MLP neurons of a small language model. Each row is named by its layer, matrix (gate and up: input weights) and neuron, and shows model dimensions 128-255. Each number is 500 + 40 x the weight over its row's rms, rounded and kept within 0 to 999. Numbers have three digits each. A neuron's up and down rows have the sign that makes its largest values positive.
A block is one neuron, or neurons of one layer that tend to fire together. After each block is what it responds to, as a language model described it from the Wikipedia text at the highest values.

L8.gate7:546499524485483528385473467429526459517472505466457542515591527476512458477493516550539531505450476539475489463518502537504494522500486522443505479445473480467557470499553535479518504553448479581452520533567511455467472537492507532512488490520473513487476535485503502445486525524488469578516495533530509504569445519470527553546532523380489497571487490519492585504492549491614455458514
L8.up7:523515510511472514416447486551605474485506481551491492469549540471548522592469485491524534517561510540472450502479544551473433424522557558609444501525491455524493486505478521477481497474506517495454459498516485505442511506510519461475500521488413418514460493467533515465466461511549520493473522507397551495519439523446471473506550549586470441446422532518520574464515483540555553526522
L8.gate11:504526533467517505484493490495418495511555526394481510497475530504516466575472491438482551460463524458434529491493539491480454562546517514478452477519473491435479556419549498535545595492467512554444505466486495579480438469488499569551489598530519522480525551472571484417542506441526524523560458484505507523495440449437490458471512510521536522549538571439524486492439487610488442490540
L8.up11:465472497524480517524490427532528519563452570557520497455519448582511517483421483491562517462435518479512519485474548483539514487493561497430524569605466525599509514481524465466559528536545534495506575465385509503496454545455505461488521556487484491484532483473486519512533500515516550482480442437570493531568532527477440485494436495573559456476478489512562551506496485529619500512455
L8.gate44:486521533463445456470521454492476560508473496555422507456525494444485494540495558464517492507457437523471452542460452431501488432516543500456494573436496461470503437519545454497514522447491484547469489497469517487547492540503457488471538513426450518494521403514580464529485473555531492456577521453503493523534483490487465430507542514486455515505499563474588462526496485490543519474455
L8.up44:510482446544512522514478549479482539547540495486441490516434505491475447412496506476459537525497442528498485481472449464560514472451515472463485584462475456549442541513529472540505524476476488539538505415538476470502513397478413503586563454514510484516469466509570422493464440497508501470489487581510462497487522473485467476492471505391464532519444513482486486522461545486498506455463
L8.gate56:450467425514525485507478560488535508441522533500516543498496459536554504435443560486541464472521483544515494497508520501510514530554511491497564513457485489521493498450450524548534478528523493543522505464503475465396464551443528407511563418525494545467515538503431455534554485548529535468469452477367525531376524474476520555546484491422584492541490436518519520431451537504515539509491
L8.up56:597507464515505416446538514489637543556607521523482483515535477469455496551440492452498530451572498572548435546503466486482523501548483426458461564524490437518459540461532422465524525502523419525389550541494464467528520532460529459501487523558557436546473448522516473461430493503423523591451510504467481546437572520458584533475499497475493431480470502513544541497496509487577491545479
L8.gate214:480571460520434489521516552495447476547552531517499411527509466568500515517576482561476421480447482569460470503511458564503550516513483506509505539449463474534508508524534458462505476479497555546545516478411469579473565478474542476580491512487479505541395489505534507433520436498448557385530504513433485536593488460517504490489466427471529418517525484486486569455530446527433486467464
L8.up214:484563517540430465480543508510470581597516531471455525501523482481429470504511525507516451511447462485446544457519505480515519495569539556524506474502518522435468449539497502511489476506476491574470478498462536504483521518525512455491449558430522561432528415454521473541494467453425451471501533411479516533578519526546463484485520467531460484517571511460508535535498479502560527571521
L8.gate217:507423492500485441490528501581462583512458547453512453535480519564546469481497505507487473512470467452464479492444466525481488536528506506565542468550548513526542536539438526472418494514430517553532489482492487515485502400475509473467514601451485493471513484442527449437521515428463533558583506488507486519538486504538540483602530489481515552457470450516492473442530497495549484538468
L8.up217:494479546499464565523479506552497518512433502534536532493528446351541486486534549532542503497417472474446505470419530464441542512540464489544437495594546504482505554494440490469554479459545451549546437497483500504550496474450552496490510481466502595488443524538544478482530545531468486534558424515524504531483481451495565483432463489419487532472452465518559560417462529508466511465555
L8.gate219:461526438445495454481563509529520552532509515509454483573447474490541533544477461490498503521524461533483498457487498545469497456475510512515526459581542468453495546491509438532468522444508538504496456480498449499468521496508543460479441508500452544551491520426521463526492589405428510492527481448500441399572514423480483497490472483514542528465422486464505509491496516485544469508580
L8.up219:384401457554566495486527512457490440533518465493543507507520469493483524523504508469463472466495499438525469438475495530508574443494469524505511435521511489521430486511491478554497466524525503483519532452523498475491461490432453485543535521475473444501464499481513467500412460479451579513462530507518444518500468439499426558487463436532542540463522442471472546558524553567524474582539
L8.gate352:489508465508494512456512492464533538505526557538482478496523518511475491486476515465446516514465483512487494523524538514477418504423464486498562459494533473535496547498463529506471519515495449501480509504457481507485464490425468500571514485494533531458540449454455476432472561489463510484459572496530537454440424555476552536447531500557553518465481496467477589514504557480470465390539
L8.up352:574471472504500481416481567518516434489501425511488497561508526499462552510497459435493445525504464539519511488466521444452512463460547499483493469459535490424521446519523565512525447488522545562503467515441520469513461486584508564530472501523474536526464503499428494493443552490506550527465490532516409452430488499480532511466456524471514512543529482495480536455432490526482550459479
L8.gate396:483440454559532442403519479417484532585483482476413475476522496483484487485553476581488495483557453556411497416516534527566548594530485510504496471533516460545524488495507459573523439499523490545544523503467471498460468546484507511454469455427503473483492476481511478505447482486443546478500467514496522528480518528487481570579512505465578451519462472542495516436457469555462512473456
L8.up396:469515489453523503485457499453450524487518499469491528524476484534388462459557458546480491490496428526480548502486472550474500534512471453492451506453534483471549483455399568544428518516471552547403509475455478534512499482505465453569430441493526518525539559492489505558496485513450570545471497478481477551596536558487480481462487512437459478496540465445432484481506523501456484476530
L8.gate401:544456436455497377385478506533515464474511455554443468476531477485485466468466456464572493489537447431443623491443536543510479450480470553477465504511522485540425494478489546569540461476478498467496502491456509521490431481509523529478467495485473595498591483494532484446555495465495524521542495471499475550481473582438461598483443494498490510499498480461441482526498483591500457517483
L8.up401:453491520499529462498519499543489474505519504494473459516508472523512480516472426536533524444495433503522451587472595541517494424496472532510556510517478513516522488549443483466518453469450545525463562487458449488488566474513492507511536533517476533497534476517530508538512528560562511502495513493463559485552461562431413540513551513574550433482441496439494473550490476552525543467473
L8.gate600:542494463477538461470485559485526498513453446461479463515475451488464491476542449542480526494568553464511561494557434518502463524501435378478440472474451526473479512545439461437477570508491460487484489490505543520519478516520504495457490503455508442484494445441493521470535421498500481501585540524474482474574535525491453485529502546516562444488496425460466522476512512535529440449490
L8.up600:536528454596537479521538562416513456527459474499521472506449476499561483485528443439512498509438551464478446471438502501431451496553493468484541475426493474444498478544555502467420553496514493475551483497435575546521464549564499552441454531474521517495540482536479479499527422501476522453569456510439573546542471488431485482544532481492434471452514438487581504438538495508447507572508
L8.gate617:406526440535523460456465520471504508559499530564396539567494595522504517478524501522478553513521517495480463525445458535461456516531511473502400406466463449461435429557501508470509462489559525542449475434520450501536457509513488482500449527507487490526482524479491442586459495561540474458539554552498492488524567556481545446559511405493527467506475501455542535544525507583468500484452
L8.up617:504508421505462452517485527506478511502639531592492467551524551461580494500453462529530502523535478567528482556451508502519472465509422553509547474472458556529499521470491446505464545470440533498487531405582469501484474488465499514519557478428476519497532534457533555530454446566560491524459476467482531444452520510466490434458471520467508473464506537533501489568473519544578488541440
L8.gate623:501493413516532474464440479517437457560506487502495538425570542480483529478489520460467593497452544491482463532522520514530534523453460512453512525526512515439556513491474477576567508478450495523410528480457370472558466525492449491507554517506537507395484488515513476495539485473505539490499482537513476462530493437483480493554436506521553450490469430506553539498480461506503555506521
L8.up623:452486519494527541461422500541468500517468542473405542440526485495555528433486516475494544458435579492491551525483496437472461523508554514541515484474386525456457512520515531517562454506429526467531520511528444497455518570489489490465520555479537499473558470472524483477519497477480569449494413532487502513529470512518462553511520537540573463501536454502454488509497440590549494600553
L8.gate636:504457501491486412466540491478470475456535478501469531475509455539448528425511535627592511515484502473456451464457485478514449447529485453590504470493563581543516463449523506490502485408531521463483546482504470520480505430450455499529543535473389491520484506504550498569524418500487554557484542513432446503505490476474519417512446477542554509507485502490497487415528450536499410490563
L8.up636:405548410516543492441590571412527446530572512446500523483520497569461499484433456543499524457515497501497501556455473462516461463494517459470396556495507475488510549385454469506500494521504439480496437563494463491448492426479558477522463501577490518548469437465423553518511441444522464531504477532549497496481424466503477510450527475431563527498542458455487494519439501566483487498513
L8.gate655:523480450454504437573524531486577469454455531548470439518564520479490506555538488507526483528494425466534519520496491506505447524520464516498484442559454475501447446440541479534444565531550498439439512481473463532466468488444580545538458527517483549465524451468479557523490499518434462483461520472457549449553528469427468501477480509469474551497448472499538517452530490508453507459573
L8.up655:468507457468574451508470548535487486503543478514462465482530486497499461517455446478539486541549453544531446382547443485519536478485513500443510514434451547537473510495512549531490456560480569415565522499439516457484492487525484453498431489441553528552461518491437575479502492519450492422502563411533542485465463529545522563553526491519549465514479441520540546477459491427473515585548
L8.gate692:394495517562442501492547471512482465455493449440555435501520460447503568494486454497477496491473488495433494542493485444547477469456580534461462424464582490526587480603553480518502471454493456447514554516491487500471474503476529468505487474503494488463446577443517449579478515541455486478549544551474501457499487516497517495484544515518502532537499501512520555437448467491555405518469
L8.up692:495493457584461482542569516511478509440464493483495483569538450583527454514496512462476501577472525440492544492473500464518513463443536562462560427514505468523465510491561491525525440575510442460506561468435516532563352480534492478467534602540474539476542463493502426517501530532429509500480511489462478429482451570400550530471464579570499463505509558495574560441492447581559469513506
Middle pieces of long words split into several tokens, coming after a prefix and before a suffix, such as umb in incumbent, end in independent, ist in inconsistent.

L11.gate615:474478550442467508562492475485439511550523516506533498519509504476481497506459485542488533515457534525455489455436435536506546520506481521434489471479472586512466483500572476534459458509489494501541486504505537493394555436500472470530506537481477544477515490453427515491530443421549503489648521474515598483551498495430544500517489539470550491497534460469582450526521547511554479542466
L11.up615:486525424407497457442498515429516498521508537476512509489519434554477446550562438478568526482431573494527513549460483552568526498472470477512504509389533553519535475439461542492434462456435548518477484559433483465462464526473455537443538588539468494448524541438433485495488489497543459603557460440520518570506495492490549496409478538552519414471510514502399468544523496481483491561512
Non-final word pieces that begin or sit inside a longer word still awaiting its ending, e.g. rou in through/breakthrough, gen in gentle, ren in renowned.

L11.gate283:475506484446607472533477442528480472554564533430543546500559537546562566453479441415468482517541483474467463478517412537565503550480529454450494463465547424496489446513584494508409457485544513551533507443526530518471503514508489488518456461505545477500529529487500492446524451476525506459459483475526547404461488497464556491484477450470473425473553441489543458504598482522529438523569
L11.up283:585530496490525536471512496551552538476525436541516515507434463448496440559462477469500529440489465457410478521576543528492495418495549526465483524459525461489517466508483389527533509509547459512505545563555488479513578569483560538527603551462478557494493468517534554514457586432467501498547496518476452457559454487517492513587437478555535500480471527575458507444533438522491442511511
Tokens that start an aside or new section in Wikipedia leads, such as "( born", ", also/commonly known as", and the "See" in "==See also==" headings.

L4.gate52:511495480486529587463530509501511497470480485499597438471455533462516503509434452503393557540497530558509492541489469476443538525449503485508447472449561453500487560542541424481461465529488510458339433493451523494495559554492532478531432506505525485455500524514519490500461476560474446496489603532504532453542494530532522440582527498421527523494486533489426568544513574509527467463536
L4.up52:478486546478552496523444481534553463530513526505493482456523500568538535535480484533490477534466490453478484519486545467460505405449451467498506510480521491511556491429507528426448527442484536486539512495395497556520505554502521555460473510492518470437536477472601504415471547487392515522570457509467503530450520506390484543551540482470514533467485489493501471471570518561527436429632
L4.gate88:478484554433506430538459505480517476402545519526551508525535454520510510526497500442551437475559577510450445498412492492510481474509501467503502474546544495556571507505501539500490508579464483459540464528527503436575466508530520389468496480496524543469479533444428446529536509514429494547502495488493501486505483515461487541569522501501559518436582477475434443515500509579509546467483
L4.up88:447559582572468530551501525541449498474493490555501543541488538497474527579492495471503516523487459490473503516570512507515483499387471514503484577547532535547507526522539530483514512539480492522487549462486490483501447529609554452481465403537501455486432453517508409451557497476475466543557446477501477445404535533554531519474471421526468529458589502555495552491448560439529548479470
L4.gate506:534532519503461483445527497540463546512542564518500532485481467472549523537513500514519451468552460537493513461534512498504443470495430534525455505519508530589496571536491489498557450482567458471478449443476488435422553460553460454494534507441454515537563454455575555497463500480420485598505494517503480478492533505457519563521524474488534521495518500524459475547462489508447503464511
L4.up506:515461486478492471513583520550473570600460568461490473597518471475485422444462460508501500537525519530538544539523565443481474463414485495498429488516493448481459566503521522429537492538528489556490516491540475489465490432464479522528510484480548468494526509478523477440469402456515426520405516558509471480468481406505494520497478502462584491529508477527476543421550444469485494504478
L4.gate689:551527585438510445523463532555437527525544474551469501507499495538504530599535517487522537525500532483429538492514480478563487419531542500451530500567516494566481490565457468441460476489536491525549528517466469491486434481517493505533484449499552502464445501489489413497437527452444474516527506506510508506489438507492404560514484495426497493427533472477431487515531481500527489521479
L4.up689:563544531488521477426459449544590464458473517486541479479555535559523566561507541516406534559469436466452446496461511527505538489450541555434484517523485439553482487482527425542537520445520515535461472428539462455484424550497469484539487505512532514448493478514479588511476472549511465537499561517473478472454439511483528465489468514494481498492503431530563426489501498474514467547446
Function words opening a continuation after a comma, mainly also, such, to, after, as in ", also known as", ", such as", "continued to".

L8.gate3:458515469494524495506485440527548521557469506492541468538536561505553511444519507517512487586436492521488523511471490502496539483582429459453482484453469456539510518452525534485505521498506445508483493416527500460515489549534522557421527506439503525532482498518468505423470556571427469461582520516576533480449519451579486440489466511552543512562475570557545541539540515511555525566532
L8.up3:488471556437434494531507498536457505481531464481438521499504529494545562492477502465435603500468510555475492526518472447455544462530576476505539517487589479564485520485464486496541514463503467496508526497477486468508456530442518481457539523496592459485471455415503521520554465543528494558450522519456525466566496565503483526443460481491535499482416438495530523529494500510466487451482
L8.gate9:529481494486471497545544529456456486490497491482537507545445480549526515533591439556543552505492478521497573469507434535454576524428435483498553480476487503528539463448540512566455532523566479463493525462524527555537477586496435545536489487484513524564433491479460510484506535487504562466484531498499512505482436554567598499474467491484527466484530513518536536463575539492482448535487
L8.up9:570486502480450502551545466453467527489483480453485521575569566492498517507611518531470517491481551470537532465462536515465450476510518462567518499459489492476458479583525538491527477499502462479423473497446541502423445528565538455483533462524512535467463504498462533551441499507495517554474523519532535484497536432460490427451497453501508464523480508560524571511475502477460464519537
L8.gate145:502480487470449482482474474557454512436525507450469494464531498521533618450519479502494518495444509575472472438536514475539537419451507481474514540474390485503521531537498486509489492451460458486462550506494470513494500548482500533437516412521489487528594446470473565545519441509465436486461454432446527511526579526546565526482499423553496500489508505486424460497547518507491366536403
L8.up145:497504551438484500576488525500471494521539517457454548566469519543449424532549459496453509539490487521564549506584484579402433495559516508495526445542496522518472491466495540488523423442534515483486502543490450513460533525488514477486445505554503501531525533492468544480497429434484489491494471462502548451511469544472487537440580467468521491520549540444537569462479450550452509521466
L8.gate229:504564423485437567509533505569458489453490531505474474483568568508519528539577503526572579508475436477477481555458468502453515511558544525514556468479428447514479551557535508504471551449515485582502506518439480478536499473565530487562537501453505552515458471521482468568530580518491500547582546529497545476520560561487493431475512456525532421525470509505442480481550513521445428535478
L8.up229:559516518456480454475557446469486516523525452502482549491504496596506509493577552425475531493490531402566516487421468528469482531518484483508491537535541496490447507547533461553483455530522492483500443525544507431513563521557536490400518533493454515493479520509451495523497488522520484483471431462473504556530545535526461422528570492443546540494514481522470455436550527410601482454518
L8.gate239:526487510563562486512486528472500493506465545510552552358517501463480497505494513536494475455579494539444469477478444489494532491501473552541453487440563461479500461455493486526457587530564472417499525504490522522533503489456509436529534478481529556489495508457508516495604511476541534464394523545507498430447485468462432417405511503566479467509434458521592522496537542534465542507487
L8.up239:486538557543530492492421524483476529465423429576554486430519551575512538555586495495543452411495471487453509450474454494539545500529441493508492437527535510537471448556562465506571585468495475452531406532443532429482480506518498541512515445464543461518423532442506517472525571519496509509482501510551544429497528514523460510463505479486527565560538478498486489553462449568470515504548
L8.gate326:514492469533487556544512452585490472563482584504504534486489467572541571520542474501550498486463524505513426522469531543506535425487542492544517541538538466551482521466479466542544508437521490507506560521485502476484508518491515550492453539490531455499396472495524470482471500526580462480506397525513427525500536491487475458445420425501562411478510487529560526427457531438445466559457
L8.up326:533460510561503545594513486462490476453491417437518525516474468483435491523622452527549514500502498546492459508486437520462487517496396478513481465485560421512453509471456460431524491486464485485502560466407566502514508514484500479468551447549449503454489506502461460515493511537482531510581535558485437545583495479523568472433517517502539527467509529512427505499510510449514516438520
L8.gate362:479401514474444461484603500519473468482486523509600562547545448500444476570476512581564529492515561507567490527562578423502508478499481570420512521444429456551538498501463508410463586548551447484490451487522451550534448489482521588462477509484520468496536494576498499527479459491504493516492485474565575502507477480499545484496548492478540464526504480470504542490511482566478544510491
L8.up362:518470541475401449557413530481492441451483517514528486498510508518527467542550551500506513468592512499523566506442509480481503507500512553515478513509527518550543488537453484489455463528542517474450544482441496513441537478593553445535489480500519503456474464517490538452499575564422526488453540498508509478466476418507458514461472478556544489451446538435450529548583558521467482525453
L8.gate380:428537473550514530443531493438525443489474584463507550543490484497521433449561444470491550521530544504561485506484471525489482489510467548503450592452427523466462474540495462482491420512514445507415508549469497469485501493516469516419450518496524485469523475500472553485535480487556614531454544587524523503485444484502494452445509505484539410461469523511513500584422443557476481477478
L8.up380:517471511470485404557530514436452511543419504510496517507441538480520523521520553461420546493492433457510480564560489429437473483445431545497377502434509543529440522479454447499493539438486497562516440475442530531476427482535504447459506507530513456530527508497431572534502595512593584518547493483537496479486536516469506542551532462524576452520481490514507453457532498484524534468585
L8.gate390:477519482489456457548489431575436434492462514452494481466501470516479549519541490472500511507529538470462563493499562519389497496488503528521495515447501519429516523474426426480460505530456526449426523501458454517497500476535505500538504487479468508490495467561550442581479494509462500550522451575605487553483507526536495518481434476437568473537498455473536527456495498527446536466546
L8.up390:508568509490486510566489510472495464611509484495464522575460453538528560496523465487484575496483492515469512508489536522451531470472545480494498527499480496501507526409509455450542550505470496436544487485430508424512514531472459514587486507547533434534494504542564518541502497468541467498498429568512458518448563492520557458521480506470450474497458470481415421503503516509508468539530
L8.gate486:465540438478434518517485454484491546431528497496439452583471507529411558458540489488486536538440513473491565517525438507565509391447572459459478476491436459534507491498547444429463484457548450520472450437500520505450413432492565541439497587436449546446480475494472557511513434481438469432456522448484479451521545498472448489505518484501521571468479443438512493532567466561507442512495
L8.up486:498520414483443541488545482509581525495515488481361516469438452494502521545540443490481520509544574479463452509432441529475520471519485514474556499513479527531461423477574501452528551483468478494473531532422439455549526469521515488498444463564560467454431545520435531515459495515518466544463445479492532476491567540528508514436490586515604479514532461472536543525458492471544563541507
L8.gate514:475516494512531507554492513494499575448505504474515473494518536429420476403466455550433471519476499514472445557478479476522510422503465456515498484504525501561501501504451529576536509481553556480498518472544488511533486532483500518476564519488576587501475519513556501487578452525497497509486549457530501519495464565514468529476481537478574561508460501619506478473449444524540453509452
L8.up514:524558433510467504466459453504509496545432481504545480436507519514521520538578470516466505467532478456491514466486503441513468495523509421478556519475491517490512534500461514463420474455542524493408461509563533504517481560445484473476544529456486528446463482571462516459513530501527533502550539518465588464487532459484530425492441533444539554405539574551458539546553468505467531466511
L8.gate515:500465599550411524421498480568477486539513484486549553572535563481454540460553424513527527522490447485517487472538510465489457445529533462489452504495522471491505471477557547438512495473448489524563503500416566507531468549433483474445494521520519510427478434502540487498521533496548507468498554545501556496477563455562412426498502457520509501399582475483509461466525507537512568440520
L8.up515:490549464524459479450485484484478485537530505500504520447530527547450509482481506511505446499482439451536495519517539515452490429559477493529556532525520511517451549460499543529519585512521556615523515495504523592499435477517450522503471568508489442502422508572509475508484555496533474497577531476517529438462533482566464475543551440505542446501534506522489505512572540464465455531482
L8.gate545:481435522438495524490521508493529539505414494519498387553484481484509486524520409490468508434492486573543502522511510560524496473465406563519485471502512513506445505528467452495512538452505488513503512600455535528507505455489408540508530508531501462480439474461522534546425506402553543532481484492542564398448470549486468490459445411477462452497451568534417507506454470423551424528501
L8.up545:534508459484483482473549485451485511504554542494521534547475493477435466520557575546555512526522534504527457546479502464483543481408500530526516523476468536532483518529588446490534512413545539495513482574585515529461544456549455523466496500491438525493522530512581411434507456408504501517488495532535502518506513523446526512457514473521479502533604562493464534480516495479539481505469
L8.gate613:530457446498513545560487462464490541525485514503530492482477580495463489513542466497541495511588436432544529473492465508487514473558402460511547495522574471508510481474487505545584522430423504470509511544528455506566446525477522507579485527512536516494516456402484505482556483479540497482564492411537519502540518511559467578417527566439551388451466509495427484558578574555539529518524
L8.up613:538576469505525514505524464498489478473473516570535453478498603499571477530535415462457505467409485543463459566490463550527543494531473538459483558490540497536483539506425498535519505525532486450426446465473486441435473528502476462515459514532486512372449497519485491501469556512472496560535495472520473496491499486489505466504534526446547525399429492469552548463480497469497536525509
L8.gate635:498477537521491458489561431471524434511487504524439477564535532506465531544529452523403539513531486485448430493458431528493507504439496545447483494452465525501445556469530560502551443501469509512451514499468474461456532411518496492597482481462513576527546507503548471469460537489567480445534548558559497510528508600494443513497557440470489517473514499514565493479573495469505470523462
L8.up635:435449460429459491536561512520528487575463530528539515577486539455467509562532489501494560408482527548499510465535513507489542541429506483464484521481416604486507448436516470518502533549440473510452454470496479450531502483515496522484450512449497497517514482499557521476542465428603595500554533538434432521598416563538480509482464478500513471425499449493514583483500462561550442473508
L8.gate644:542537503494522532503483447535470552508507507413384441567454506470517470558467506494509514462512529502480509488502575426476499512467493518461478481515423444536481476532599451487489485437504517445484513535521461485468476513497475533535498488501465554442519504427508459524502527504472407559486514451527510460491459506516532548494514433457520524584426492494544529545528515510487429473512
L8.up644:533457515531554523516532469544553469563581513491493537568499491500573463567502498472534524504541471521401585520504501509405465464542464549496483509542508504498432506480523446520464525521515434474572532494485493520458512475549520518482508469489494473520509483476591491459576488491536564519519493510508497377455530500555582528505546483569497550617503527554521499467508562577424499567564
Words that immediately precede a name, alias or example, such as "also known" (as), "abbreviated", "called", "named", "such" (as), plus "Genus:" and "No.".